{
  "activation": "relu",
  "norm": "rmsnorm",
  "norm_place": "pre",
  "rope_fraction": 1.0,
  "attn_scale": 0.125,
  "bias": "none",
  "init_std_o": 0.0,
  "init_std_down": 0.0,
  "beta1": 0.9,
  "grad_clip": 0.5,
  "final_lr_fraction": 0.1,
  "seq_len": 512,
  "doc_mask": true,
  "dataset": "wikipedia_en"
}
MLP neurons of a small language model. Each row is named by its layer, matrix (up: input weights) and neuron, and shows model dimensions 0-127. Each number is 500 + 25 x the weight over its row's rms, rounded and kept within 0 to 999. Numbers have three digits each.
After each neuron's rows, "fires on" lists the tokens most often at its 100 highest values on Wikipedia text that the model never trained on. A number after a token or word is its count.

L5.up31:504477464498512504500538499506515518519523499503492485548512492514544516508456488481568497515462521558514487484455482491529550507498526492482475501505520443491519485517510515525483463511494526497522505551480494490509486478540468524495501499460517497491511450522471537498497454518465481507488482493480474464477487513510472493532491497504509499476524520518479521489491527476461497486496
fires on: "a" 25, " tr" 10, " H" 8, "om" 7, " j" 5

L5.up395:468510555522506445526511542494486498510497534516506501489508449510529483471477503449497441482437514493531497495514485538491521543519511472545509497485528505513520493503517526471508519492480486503510516484517478465510495516509470492531532481489484494464507513510439476525550528517484516466527573484474476495487511502502486487488519519464533472509525496489489497491501498503492495553495
fires on: " and" 28, " to" 24, " not" 11, "se" 8, "ual" 6

L5.up156:507498475455504483482505502465499496495535488515514469490490524463495509519506519469508518534487483564512499455510487467518494444497450499512516527510476523479456454474505515518521504527464493539516571481518523485473494493529521556514478524530527501490510490541541503519489511491462481482505513487468487507548525495496464496487519525476509476509507520519481492503449504515529541513492
fires on: "," 30, "ab" 11, " (" 8, " p" 8, "lect" 4

L5.up461:525453439478510509466509490512461494454463501522538514536500481508490437496490483476494503514528478473510477479501497489524482481451493529526487497470516515516543495540507508502504510475494502479465506491461457507510500520492446499474524520500487471469509419527478523488477478501466497466503483509524518520499471482503492525510541507538489487457499487515493469460507514489503499507463
fires on: " S" 30, " P" 9, "z" 9, " F" 6, "S" 5

L5.up280:506504485512513477479488533470472517468461500495502516528496525504468495517504501494541560515476473490518526505485499504482521468554525505460443534502510533488518497541528512489483509539457497507497511463495497511477514489512501491487486458481498421473478457499513545508522507501514510497531553541532494544469511468541495472492479487505493511481536416492516478468537533484488483482500
fires on: " J" 15, " S" 15, " F" 11, "," 8, "-" 7, " to" 5

L5.up554:512471481477498472484541481512463483512488508525500492506486489446485501459466500529505528503499504533546519489494522464482562453498500513508469545512525467507471487465433503493486489499489519515519481503466489517460511486484440490496496525502501498501484495464449517458459491485471478521520506514488463500517478521519484510471491523524504477466484503474507497531453520490511518497522
fires on: "." 20, "r" 13, " d" 10, " (" 10, "," 4, " e" 4

L5.up264:473496506522493532461484529461488576511515502505455503503504535499530503502488478511490499536528498491463419522498496509540527499503518515486499534467553534501544511488483541501526472448471553486487504486493502476456516537513492524560523517524517499488500496495451477531494492494466513526512529489496502480502506478473475549556541473511533525517484457480495492471481479485509518477515
fires on: "," 47, " all" 9, "n" 5, "ld" 4

L5.up596:524520510518530521512509490488536512498502526518477447498501483479515508502490493484550515475516496510494506517505482538502515544528544531473503484486541491517489510521516453483465510493503507500575490483523499468507548483473521483549487503489537489492497490448512546483528507502445513466500501488519471474511512495481460492463496499443493476504522506465494496479467518497507526472515
fires on: " C" 12, " L" 12, " G" 9, " K" 8, " Bar" 7, " R" 6

L5.up136:467492520507526490482530501515485459505536485504485516484492512486523541479502504488470469518530522492469522512457529502460500491470458504495524536538455478515508511481456507514505492492504505488539533509513475485456524439476473480515520508532483491498501492490497502476475514469514523538469480503506535537494473440493527486516473536497506475528502504524529498492485523519510515514476
fires on: "ou" 13, "e" 13, "o" 11, " c" 9, " No" 6

L5.up728:532531532469539474540507483484486537533527489498505529466527514521509501491489452470507548495533478465452513511531535546493524502558498505500521532469453544469505471520481493502491489492496501551464515485518527522491525513468529550568486464493482541493489483481489461419493467519479556512502510522524477504495504492528543475529512496513473532491510532479523448451547495489520509513494
fires on: " to" 18, " would" 12, " for" 5, " rece" 5, " wh" 5, " am" 5

L5.up74:521500527501512491456484515536509489429517544475576474529518486506466526522491463521481476459461508518511558510537508472490547472475527519510561507501503526509569501472487494476534463516490495510506517486510513549466501522474473480494533475511484512541514535543476490521489507488471507514483514521489475519536492477506471475549513504494501475522499535497491515464492525463492508495474
fires on: " t" 12, " T" 12, " Al" 9, " and" 8, "ch" 5, " l" 5

L5.up667:467497529487491545530508483503457513474494506485511494467532508470480529537505527518470553550542493487510509499485506523480518530501487500533528467476501509535531460497524531479480491484475529514480522535494466457491507492494525466493473529488488481478544480526467517501509444480508494499552501497496498495509482504504478540486479455489466485510513556475511491485460489480499484503486
fires on: " " 28, "." 10, "y" 9, "un" 9, " as" 5, "l" 4

L5.up496:543499469490504462472502527527496493465618509506487532523486514549505540501495476477576538466499544506496493500479492486503501469509481486482516507495492505493518515503486502444571478463485513504506496494544485510512483489494505467506515511493506537525524507517477466510498488522482538504476502514527513530480512474494502482493483485474525532500480460518449491468484465517448495523556
fires on: " to" 16, "ing" 12, " his" 8, "ed" 7, " over" 6, " by" 6

L5.up495:496510506482550512486519504491550503519482472484515520521535500500524531516494525498496448476489490495522456489490479474518514536536520514479537493564425528484472507487510507502500462453471438519523488480536527473531493477467508507506510519485468530461476471521482481567483496531509498493503508491539467472498559479575462495506545457508530514500468488482503520473500481481520524490534
fires on: "," 22, " of" 18, " I" 8, " re" 7, "st" 6, " St" 5

L5.up342:470495436509564486495532476504460496492536482513481527470505509468485541487492459545483532462506517506523471508482497433508493521499472554478525474473523525480522498561499464505495480482508488480496513498485564470506489527480525511522487500503476487507483493453493510557479518498509511450475484501466489542508508468540529450527493492479482490514533508453537524462533474494537472473528
fires on: " in" 18, " at" 10, " At" 9, " of" 9, " do" 7, " to" 4

L5.up749:470500485476496484480509501496583504487514512537497485549518463524542517476511486501473480517474512472506560449495521523526519483514501528516482535512513552465533475474483499505443527485502529513489484475503493530472509493514481517539495508541516517529500460467480496454483510522542500503524523492531489497499505480512466503501502433524476514539463513490528492496477510528464502517478
fires on: " as" 33, "ron" 7, "l" 5, " s" 5

L5.up500:503510519484471474497507467503451499529555481532556478486523509513526506498482526491537465456514478515528526463495511505507499490523498520529494531503498511520508516542510486491486471441494511458494480509467490472483495496478511518505529482517517477479505511501488496474513527501523517496486485478438529495483511503518568471484522532498456494478476435470506498495496421524474466491499
fires on: " and" 22, "," 22, " also" 8, "ake" 8, "ly" 7, "est" 4

L5.up252:487531516523526531511487524512507491484521484461487524508535510541539482474514519478550456469478515486477507471490497513538546464498505549482475483517488524473496493469454484506505494489525478497496497528520464531519465517494508520520484514496502536499507517488506524495526460462428506456465466513501514472496539527482485460516497500466494466451506510507510465450451541466513534522463
fires on: " " 29, "ed" 12, " a" 7, "," 5, " Tr" 4

L5.up16:496548498528511496506526482491472467539491508506548498493506451513494508482490473519545521501508490458436521473505522505509540501542485491501516485447513484537504462502534492486495540519477456483502516528478468484456505455525465509490520513558541489508491477504475490469498487498503494514529478486478462515471507541500488508490529544506532532485500478487475438557531528518522493485467
fires on: " and" 25, "," 19, "ic" 6, "ian" 6, "iss" 4

L5.up710:543497477495477491567516474490520478535498508479503528468536489524515531555463504542545472454548506501455491498533526501486483502536520518480541501498526495495529529519498472462513518517483477521549470508469462512495516537499466485509501489526525489493526509513505442501471504514504504486507493480541484472486489519441484483463531512457508515555506490441464499553499471505514511479496
fires on: " and" 55, " h" 4, " or" 4

L5.up599:536502479506452530513477505509520496555514501514525484526510494504501500511543509516493458485529440525536499509493483496497529498466494515535493543510488526472473507485467515561492499494523481493534507486503496525476440500519500508517493476441510505486495493500506513538525479495515496505461498471490491495493502460485534531512509491467503507494495524502454497443498512492556501516502
fires on: "f" 14, " l" 13, "eng" 10, " ass" 7, " cl" 7, "r" 6

L5.up331:550478495505504532506516483522525476550485515480491486490491511534500495478462486469542451499476496510521507486518517523519513498505503530453542455467502474443515560506509539506499506523462506499519538505478498523482491509466461475475544531535502491491471494470488455522478541519483524525513504511522581471508544510520505538504494493502533499475519459467489497511512530470469509514544
fires on: " of" 46, "ing" 11, "ad" 9, "in" 7, "21" 5

L5.up427:538469528511485537481536493494540521498534534495498476504526512406503495482487483496509480490514496497535513548466500504515499437533501526537508541538514508525483516490484507480445515533514509513516472508478540478503508529554490546544514498496469510507476498487516469471571447481475471506499507464516529506482479495472491500499453495455507485501533498485466496525474502469514486507476
fires on: "," 24, " " 23, " includ" 5, "2" 5

L5.up462:532503500479499525525499569475501502478528494493485512501511455441506466476496500507529505478521520466534509485496483519516499487507462536505537485473497511479519471501479501472484511486469531482508465505518481502533488488475535553508510440542478507515507508437518508478553506530416490531535519521522465495493540517487475523470479488493570483494541504543440522512519537474488493536483
fires on: "," 98

L5.up356:563545494524506470503457502509504514493476508482569537498499512521520511504467549419492434491497492497508483478524496506486545530513510515453489496495532492495483542491448464492510492491540502512487522461480507496489514578472491480490443501490495495486483506508511465544526536544513513513470504492476510482482531517459492487523492490513452464500516503502498514486519498526512465487486
fires on: " of" 25, " le" 11, " pro" 11, " a" 9, " A" 8

L5.up294:476508496449524486512516494495479539527497497522487496506564527480482504540481509535502492537510492499515494489448467497509496519483533501442497500507504513492519476515469473495485499522487502491485502538501482504512495505492480451513451490494495508491517475514486523492512490481476511492491472451466545548534488478548503514518508488506470489438528553503473517491478505521484493549476
fires on: " of" 71, " the" 4

L5.up751:537516467548484456529487510496494505509548552481492467476493488518540466507487501527437455486556532477496519476468535528478515523540463516489527506442492471505509487492490517497535538509484528528495525528520462477482496556500523459469566502508504479498483488506494485506505484522521493473477480450525533489520480485519550508475486525547507505494467479461508447495558523488523491479518
fires on: "in" 23, " and" 15, " of" 14, " b" 7, " than" 6, " in" 6

L5.up26:522560515516493500525479459495474495533569487479469505502535484475522475502500487504514507504472490495474524509518515518488481473525494485487465422513528516480509476510518518494528510500516508484498475490506502471494519515494501512486532447522502498519522496478485527482499514461531492531509508494492511495506474524470461507458493517496525492499475456451517478474472521511524464536517
fires on: " and" 20, "." 13, " d" 7, " " 6, " in" 6, " as" 5

L5.up552:484523542543474519493518573482521453443508490521519517482507520475509509524532520478501515532459510479550510486529467528560491513511517532533534490496497526505437504509564476475494504508537515449472470490507525515495511477557514522504520539496483493534468482545490506454523517509498493512501554511498524522507523516481502516495489470492500526440502481495477507497515549512526468532493
fires on: " cont" 25, "," 18, " and" 13, " for" 11

L5.up278:488459504503466499495506534482469472504517491497504519499488514519462509503505506469506484497484483526501572512512498496485567483488534530519521490528510468471512481503514482470500491471510488523464496479499516484498505494471513504489501514463482460514499510471468513492499502571511522489525512521499501487483483416511497512520495520477496554486488527480518530487472515518487468528480
fires on: "." 16, "ok" 14, " as" 10, "es" 9, " |" 6, " –" 5

L5.up405:492490554560473511491483491508487505517526480497524494480466508498485486469505499493499533503529482496501541494484535513471516493494474528512447500532505491480455508499509531451523499491407493489519483476545492496493502531496538505558489511478513522480496525525486485521519495505498507466487554472509503518486511477528521471479499510523503525491447410480489495470486488453463533472508
fires on: "it" 23, "," 16, "oin" 6, " over" 5

L5.up616:506556518504513471504485508458494503493524513499504548535467540493514476505516488509507495496507496477448473508467518510489490505493489540520544504491477473512518497507503493510461519500533515488514503491499543533520481501497501517475547447577543522474510534512422493522486513504503491496507551509506500513510470545485510499523536500509491459484467513476455513553480526520471513482472
fires on: "," 38, " and" 17, " they" 11, " |" 8, "\n" 4

L5.up40:454492508469502508487537484483513508535501469483555514450498444533514509495511515531461489506513509509538469493504518528492538445488523475512486492536530475506494562494464433483539504446458509498485521491519500474524516504513448456484480550505480483546479520499513489511489506476506533501482481450551463509528470508489492515488516456494477469467499471508490536520478485501470504503509
fires on: "ed" 40, "es" 8, "ated" 7, "te" 4, "em" 4, "s" 4

L5.up46:530571504470498504525492491503492479519469439479493504514467475485468453508510485484508521512495484472496494543500484514518505485505516508507511516493518496509477503491471526463518522478474505494498484484491506508518518469524496473532524475490509494470517479432523513499473463480495536501471508524532504538541512460533514463519519483530501494458494511485512462456456469511490498576479
fires on: " to" 41, "owever" 8, "ed" 7

L5.up460:491512532503527537535501531502520462499490462468521491521512492491516478563486522459560480506492488502538517513480517555498499436501509528470498503470484504477492498539478492515518527509505429472511515485518523474519511513504401503487505479475523488495536526494498482484534495495512517482496492482475476511504504503537498475514489478499518507532526476494531509496469472535497468527514
fires on: " F" 11, " and" 10, " O" 9, " to" 8, " Sh" 7, " B" 7

L5.up547:472455480469505466500525530538486522473493534480457475504548537483534489476497503506467524523512522553480518422539466475488514485534515575545499478512486536531506502509518549524529494498486482504485480526500482504500500512508503487469467513505498500559500474526482514458480495492517513485501492505466483473533471459484517494482508459514489501512480486458485530507485536492511474495501
fires on: " as" 18, " As" 11, "v" 10, "ar" 8, "ri" 4

L5.up486:513569526487522518490500491513459514495521551503487431479511473505473437508540486489502460498492493533500492482497470511481465453556508513472484517543567493501487526498483441517503507488476545495489491505553494514517507485508495493522490517487505531515522526502523534453502477500511503496497513495543470498522495520471497468491459523477497484500508430512494510500502544454500438497498
fires on: "ing" 19, "s" 15, " to" 11, " with" 8, "ed" 5, "ow" 5

L5.up91:541560480506495530491506529480466505498495539477474481494486507545527518532496497481464499518501494512501487478537522509517535519464474481513570521495503498470502457505517482500478472482525499486485511492534471487505457480479500530456496518531518539522510512467491475480510492482506518511522466508506534465510494481452487463489576507549480515534463504455535517532533508493456501518512
fires on: " that" 18, " who" 12, " and" 10, " which" 8, " an" 6, " a" 5

L5.up511:495527509492513511509481563497504453501464487476511508504535524503503500496474501500476493485497532478495489473514506481481475515529535463522495473476530499466535506459441484498439492509499484544518464516543531536534517531541489484503480438492538522568478502501512463473490477508514499469483476485496501546536487471488497545476488507469530466519502494462475461523503536500525516500510
fires on: "n" 13, "v" 11, "j" 10, "k" 6, "inn" 6, " such" 6

L5.up569:510561524491489518504478473490475503514537531504498468513524513499472513538525486518471484482563503506526502526495536478530520495560510529559506520468502475448522519519519498497487490462475484512518527486513493524539511494436490535492501480510524475475562461515509515540454530512471500485500523480497459476519511428509540508520526526478503517459502484480483485484531534494500458484550
fires on: "," 34, " and" 14, ")," 10, "s" 7, "ers" 6, "os" 5

L5.up586:494503524467510524547487519500514515559507502489508515508535491457479492493523524500497454546507514496496448508508492518497482486486469468489522454528494496487513515481546570471531488508500514463498498509541507532506503451488499487489500441469496513498532478511458539482476506511488505497487507510508518486497572490587518457524500511484486489484486515500487545488518479495511495515528
fires on: "," 28, "c" 12, "v" 7, "st" 7, "b" 7, "o" 6

L5.up412:479500493521471485533484511511517506515503524471492462522544527510495498483528506520499514511482480509509491494479499525569514562495480484487514497508485501478502493494481519508533435519513478463481501516513507543478480525486507513486493515520512555498535490484521540506539512495497547497478509499485498485523538421572468504481490501450484478521483497493476475473512539502556455482453
fires on: " " 27, "-" 14, " of" 8, "at" 6, "ite" 5

L5.up752:483495527497500459487550506471467572511507490478495492499496534496521494525499532486543519506513522481484481541465489520568501476482487571532474487516540524489486481485458464482530491485519473494492518472526462470456457513493477526550512532494482483492504463531480482548520529541489466516491481529463510462478492508443520482528499497535499502519495489488514519521484507488464467489521
fires on: " " 20, "," 14, " h" 13, " a" 11, " and" 8, "oss" 4

L5.up635:499534490514526490504518534472506524493498478482496499479477537519494520510495489492497500500537533447514471482476528540472549463522503542538505498508493503489496500507517507510478490479506514493507499456537478488475485478475505481482518516527505542480456518457439483481547530507497498478475487498492509545427516438467528505546555504533515446492525471488504471493491504473517531508460
fires on: " and" 63, "," 25, " –" 8

L5.up403:484520493485590540524521498499477526479492489469472501534532523518497507486508523511485505521507458495519510497514509505515506485515446521509519506510515521478459571465500477477432525483443533475510419515534508511504523523474521438513531499484440468490478454511469525455506479529507517506541503511492471506476499495541446475495504486488513505457491487502484518510518511529515481480530
fires on: "v" 20, "st" 13, " V" 12, "est" 10, "ort" 6, "ast" 5

L5.up182:532471494454453475511475488490520469486485528477550506506499511506480494516467515531497445483484510504484501501523469473540514486488497542535476498473489472488552499475487526523532484439505501479516499495542520501488533545481492484519522521466482489533538537502471530508497484507484536484499482506486517518494529454475500467462472506492511519516519500540520497472497478484474507560575
fires on: "c" 15, " to" 15, " e" 10, "ed" 6, " was" 4

L5.up654:505492544470459536519528486518477507482473516540451486477508486539519491524496508461506452514558495474516471505455477481513496512568501467518533527469504520514532497564536512480486509501519452544511512495540531471488494511504504515495521502555500495508494525525491510528510483537482467499520531538489496508474479511510543471558522479494496477505498478520516477471505501498511492529522
fires on: " and" 55, " or" 6, " to" 5

L5.up341:518505526509517522490530467491530462509491486564554499500509492501513513458502440486501481488508448494482484492505513502551536521527501532487482524501500528477500532485529477530476505511437524506491489486454506483484461513483512492532510492490499462477498526518509509502460510486458483531507461543518554526520467485497541508495526498481484558505533511524483508523477491494497477522463
fires on: "–" 18, "." 13, " =\n\n" 11, "-" 7, "ur" 7

L5.up328:494479530503484517527518509515536477511493527488484438500528494479550522475494483527468509523460509532471496498476470506505518494547476470511494487500464486530468517504485514500536512509518499503494447485516532514454516527509462504478531552521493499502526516532492480507483504484474535515490464511474472490481511487548482505497495508426499503531492501534470501503487507527490514487496
fires on: " " 27, " in" 11, " main" 6, "in" 5, "-" 5, " for" 4

L5.up170:474504501496482471512533492521489457495529534501523523490483528532458475485514508503498479510551500483501445500538470490503472526533494531461514512505506536521539517509531498532508526473540494562483505512470465517468543498444484480450511555515526469540480539479470505479448486525488500524501477462489538495478499502494492471464509517516493439496493525511487482483457481535471510519498
fires on: " is" 19, " became" 11, " with" 9, " was" 8, " by" 5, " and" 5

L5.up60:509542475552480526490497528477482483487483501488542483505459472514500466542526529485513457490513510518504516491507484514522474500510503472513505488511509516490446491461514480512485496437479498509477501509511492545463478479525513515510490477503498482490530508471482465520489488454505520457455518519516509547528497503470500461549555504484502492518505524441543501528515479494487529509508
fires on: "fter" 16, "owever" 15, " time" 10, "ly" 8, " that" 5, "ut" 4

L5.up151:484499526510492489576529502544537524514508548524494471542482494485490479482486510464502549510527511459554491500531489478532492490543515545548495541519503483469441523489471531484572513488483516491472490492541535452507487469546543532492487450521463462511481451513513482463519490505482521506507546514497480550481530476485524477497509527508460520507514508474502536458484488524502476511498
fires on: " a" 35, "," 22, " " 8, "ib" 6, "ing" 5

L5.up365:524480501531497461527529478498516473533525485489488502484479542493482489506504548479488515510477506517500493479502516491467461495528530472496497514509542477533513530524487485489480455495502509494527522474493513517503507510487468529472444499465513480475494470484512502515543465491511507494506478490486474532469515492541508522496519473490488515500511521548490485466511524508486512516491
fires on: " years" 17, "9" 11, "0" 9, "8" 5, "4" 4, "ons" 4

L5.up490:522509512471443539561549534544507491500447495542480480538488483507466480512516503453483504489495488482501424494520493493528521532470512501469494503542482488488501485490550452550537510509460530480473504499505478480464519518505475467489526513506493491499484521490526484479501500566497525465507492428503543499509546501568484505540456519536470459536514496525486500471504491488507529463490
fires on: " " 38, "-" 19, "23" 5, "14" 4, "1" 4, "21" 4

L5.up128:498576480518496481516509506534512480459472530447496504514501502477492503514514536478509513519486527480526507473502453470515493486487492498447501555490496498446550500429493552510511474487449480509485516512495505483526481519514470516490489516533463497517495550498536481485518482507537545507512541476476481488491470503485470485523516469492508480516529498463524496514488464486521489469488
fires on: " a" 48, " f" 8, "S" 4, "il" 4

L5.up28:465538487481524506497471502496504474495477500495518486496498555514461473552493495466471481559465496476477483491502468499508537460484484492508513479519490510572505508545510543485471465525505543506514491513516493516466476500514498452480466529549510563457495487495474520531498545479485514467483518501501466483482527445461520525517480498471511509514491496527491520532494494483498530507508
fires on: "el" 19, " ro" 13, "l" 10, "t" 9, " t" 7, "ce" 6

L5.up315:555492485502451520477562490457518483534466562489544519525492488491511521517502520465494461506522458545505518511526489554525532499483542536533489509504503533522504533518505502493546525516470522535495544471481507501448472484451495516540508490534491479539523466483465521534501500544506482467542573480511487490496475497499512501496494500516512503522541516515453509518492518522477495464490
fires on: "F" 23, "-" 12, "r" 8, " l" 6, " is" 6

L5.up527:515524471541473522497539475533505504503509485478489489490507538499497508478498482510490546502533526514500486504515527531469477480530519464503492487538519541504487491498481500538503501508483490469512505500486479500526474494504474477499539514463543491517499511493478457455505537483493513534469503509495460529474535537494521527500515500511551421483482547470459502471513476469497500570492
fires on: " and" 42, ":" 12, " of" 8, "e" 4, " with" 4, " from" 4

L5.up253:522484507480479456542517443498496528496472500568493488478480500479520500558478442489522476482521478518502483525503438495522455497483511499498535467515540492506505524475528535493498505543505484518504536547491484493491494524450469479478548514476539525525490521504476474486526493522488540480500480498519497492487499442528513516496559480513492509508531476518468490514485475466506533526506
fires on: "ed" 12, " is" 11, " that" 7, "|---" 7, " was" 7, " of" 6

L5.up84:486491466496507518514501492519487536550514468498468506509456496490495508539492526476533504504532468483503518476467511479457499530545486487504484497521524525521529501478490441500515501491469526502561504462498459470494467489537508492479504479517535507497506451484518476481503499480516506493506520488478498471521490484519490502518507527539489499563490459505470498541512501508501525484530
fires on: "," 17, "-" 12, " elect" 9, " b" 7, " and" 7, "g" 6

L5.up613:452538465532510490490527484469522525501493547509556480505483477539517531510444511493476504494481464510466487491537478466499557489569511497511516470469508514461488530495532526475495413495492456513513540528473498525544486507496496517510504475549525512516504477536499498502550506513480535488520489493453493505502520504536521469476465505479536507514508506498473513481530537482562501475539
fires on: " H" 15, " of" 11, "at" 8, " M" 8, " W" 7, "ew" 5

L5.up626:536493508528520519520520502491514535557516474496465467497489523471489502493539461518523527498504534462482500484518496456473486483475494536534523530515490514463515514469514504517468489488458516511506508505540473472479544528517503470471518498507489493479488560515512529473512457519503497539446520496469499509509480469499551462537519508497478460524499483495481488518471504519509498483539
fires on: "," 50, ";" 16, " as" 8, "if" 4, " per" 4

L5.up162:481504524458470498514460517471479516486497527523561540543445459512457536476461515510471525467472528537514525498479516533478519529474484489498522499493483495526494502516511484521528479486501504488490482469508498494457486485445487510504514487467485483493504492505445533500518464468531516524517524493498459514502516445530506511516501445526481461512474517489529503469474517455514485477511
fires on: " as" 22, "." 15, " to" 13, " by" 7, " for" 6, " c" 4

L5.up359:491571507532509529516528441519509469479521495500513496527472497495557479518491501470503505503472507490534530470472470476511497531512504483475514462508547493507489529519484505469504512507486504491492524509488503525479522505477532509530512521497530486475454466513459526517524536498495532510492482493500520508493500512496476539512552489478472439484508480499476519473527513488487534524490
fires on: "ed" 24, "fter" 20, " after" 11, "hen" 5, "able" 5, " following" 5

L5.up387:494519498477501469492486448495455490493502474510512505485483495538524528500494460535482490524490494567527490491502516484487506445496488573468456485514501481482485508505467511588516472532505509535476486512533510507503473529489461517450485513474462512499520483494525497481525477495513550525537493449506511467509490490517521509468501538483495473482463490500488493529504526511536481529490
fires on: " and" 19, " &" 12, " m" 7, "s" 7, "les" 6

L5.up47:489476539531508501505576548499513493490528487471540508506485532445447485478500550513519501488490520511495517505517456517501562480479505513509498515512503483496516484517490475499508546518499523508536519482520516475533499495464547495506503497470475496498538495488524534508561488490541479503498536508495476551449501533500507485514505486475529491505522520552539507481488496537509515460533
fires on: "9" 27, "a" 18, "8" 10, "s" 8, "oot" 6

L5.up686:535531481509513526520483548498512493528488513503448512524513480504504455512504528486461478520496536479464510461486528479495468496481487497481502497538505522524514474479478504528535459492495515523484472467537470496544523559517488485536514545530504568497493497515525456499501524529522511471490519515472490478450490539502487513541512482504537470488519456515497532501496476490443462559484
fires on: "1" 10, " Col" 10, "or" 9, "el" 8, " per" 8, "t" 7

L5.up748:516513500468535491533524464482515500560502519469496505495515507522496517537508522564467494576521503493478490521478496527509528520514451503518504512495480516541511509532551493479523494485462499497497458501503525495452504523557505497529513536498493518503484545503503498527483500527465505496501567504467444497479477502521488491499569496486514471534529485502477505468479469507459486497463
fires on: "w" 38, "ed" 9, " and" 9, " ex" 5, "ent" 4

L5.up408:469494500536556464502527513537512555501517526521543488480501500538465502545488498466501510512533462506511485493474439514528518496497533469537455484533515540517475457496512503535454491494532546457508539523543545515492501450534513453519499537489475540495523529470485497534480479503468461448526458516489494501524492481501484492485482523483489493513515507541494476500479522507527471523471
fires on: " to" 19, "ite" 12, "ause" 6, " of" 6, "pt" 5, "ress" 5

L5.up393:490485463499468508498488553491510502500490512449478503518472529498518505465516502499510493479450481531502520484509493498500504486527509521547514539471519499521499482526499503512485505430482557498528531503454556489516515484508507515483481486506455553504470538519517460490555479506476474507508528487511488534489488525502475506464507477521517517499489489537517487471537515506532487477478
fires on: " f" 18, "," 11, " un" 10, "l" 9, " n" 7, "ens" 6

L5.up147:498520498500533456482487504475503508483456478526535508472455521465467503489484517515483490485480522505498492483514474476497471465527509524501519503515504477512497481471495485477471510486522476505536506517470497472494547514526501527500506503487454485524491495526501534518497510508524540473517545525487479540514503488551526513539546533510480452465515500525516514491528461521493465515499
fires on: " in" 31, " S" 9, " to" 9, "p" 7, " second" 6, " T" 5

L5.up97:497504512518501520525459513477503456497488490510500486495493476505512476505523525435527522506473515463505501498477495495535450498525501522460519505537489497484506480499494456496491519507556538483538546507508496529528501550497484528531467476508470480484480492520509516515575498528487500481471514509551519450489493472496498512479552512527515511528514480504501504489493528499503544497492
fires on: " of" 14, " the" 12, "se" 9, "ers" 8, " " 8, "-" 7

L5.up126:495507459507484472508500484514489515524512535517504482524495500550478549529515451497507523499467492510488423488515486514546486506544544508540484560521543561529502514543517509521505468473503531489518429480485481492493501569461510522497475490489490515518500515501481520465511486502534507499506513499524482524513534524524464538454508518524499484505522505495506462556450448528509478460471
fires on: " and" 23, ":" 16, " or" 9, "our" 8, "ee" 7, "ated" 5

L5.up209:547508515471495517486490500490508551505576517496479518510487525511495489521509500511516467493535514482537485490483468497552449420507457489507534493524508498487512536534481499490515490521499501474452526523468469497479536496541499551511504509533537508504484450501524496445508497454469498472507521503483518493507492511475472476532488521510471503492471499483483549498507531464489522492500
fires on: "ra" 16, "ab" 9, "\n" 9, "==\n\n" 6, " and" 6, " a" 6

L5.up27:468542473538494520530494492459493543513501528457503536494504495478522518481471478491527517527532514513568542543526478508551505432546512518460485488503492474478509514495515505479496478498516483519516504510549494485488510548455494518465526548482489522519520515473521495515515517522477456548525500502494497487493541494470514511448521521488510483502531470479497470434487489492510515496540
fires on: " L" 19, " F" 17, " as" 16, " V" 10, " B" 6, " C" 5

L5.up37:511464499487520476517550502479522550452550508486496495493518512496487471507549466510545498550485491495462512495521481506468507520531475534495470464486509474504496459492490518491511530492499503461464466470481504491477491478520502512506500538486484489505469519484550512527498494512487514505468480489513500490544523509481509522483495526490482495487511528535473529485500521502532530453492
fires on: "," 21, " (" 14, " tra" 7, "us" 6, " act" 5, "-" 5

L5.up717:523517439461526503513470530480518552487495498501452508503523513506469455485519523527518516508509496522503490494521460495524427512521474493516529443491474521527490516550491474476529511462518499490495477515527466528495516566510477490499504479509470561532462490531533493517542529488512497519522488477481515455506563467465512523484519486527483454522477485484471511522480519491551531527509
fires on: "-" 28, "p" 17, " " 11, "or" 9, "–" 8, "ate" 6

L5.up739:458467516480480519474526528465454497481483513503541493537489482423534472483451491506478507486439522534490488513513521485510532456454505471500498541535479487545485502473502464516490512503538514463488502482501491500477480469517511543476478485507511519488502509540522461532533523506502496524500566491461516533524479485511514483503483515521448491485493495466476556507525484482494470473496
fires on: "s" 19, "5" 7, " sy" 7, "30" 6, "ased" 6, " d" 5

L5.up687:511537460494461485473495448538506515486516486488503491518550517440496524438509513506475525517529500446481518473501509507489512487485505492508464481540520551499502509507493519491552462460476463481460471472544494531493482488499492480462521475510512510502489541501460481470488514532511511485470489490478466485484541475531483530532489484472508510501445485512478501486473531529526537562478
fires on: " as" 69, " became" 14, " is" 6

L5.up100:537504522514510509501526550458460521489544505554508525507525502526498507551499473547461519480550511515470458506469500508480487493510481492534542492492500464514520512498521478508505488513494489487520488490499486522497466468520471506479511525513484527526506507499484492525496540469517504497485493460492498517477529482487458509475514547503520489519486444437500493524557484525482490507549
fires on: " and" 23, "-" 16, " c" 7, "ent" 4, " or" 4, "ver" 4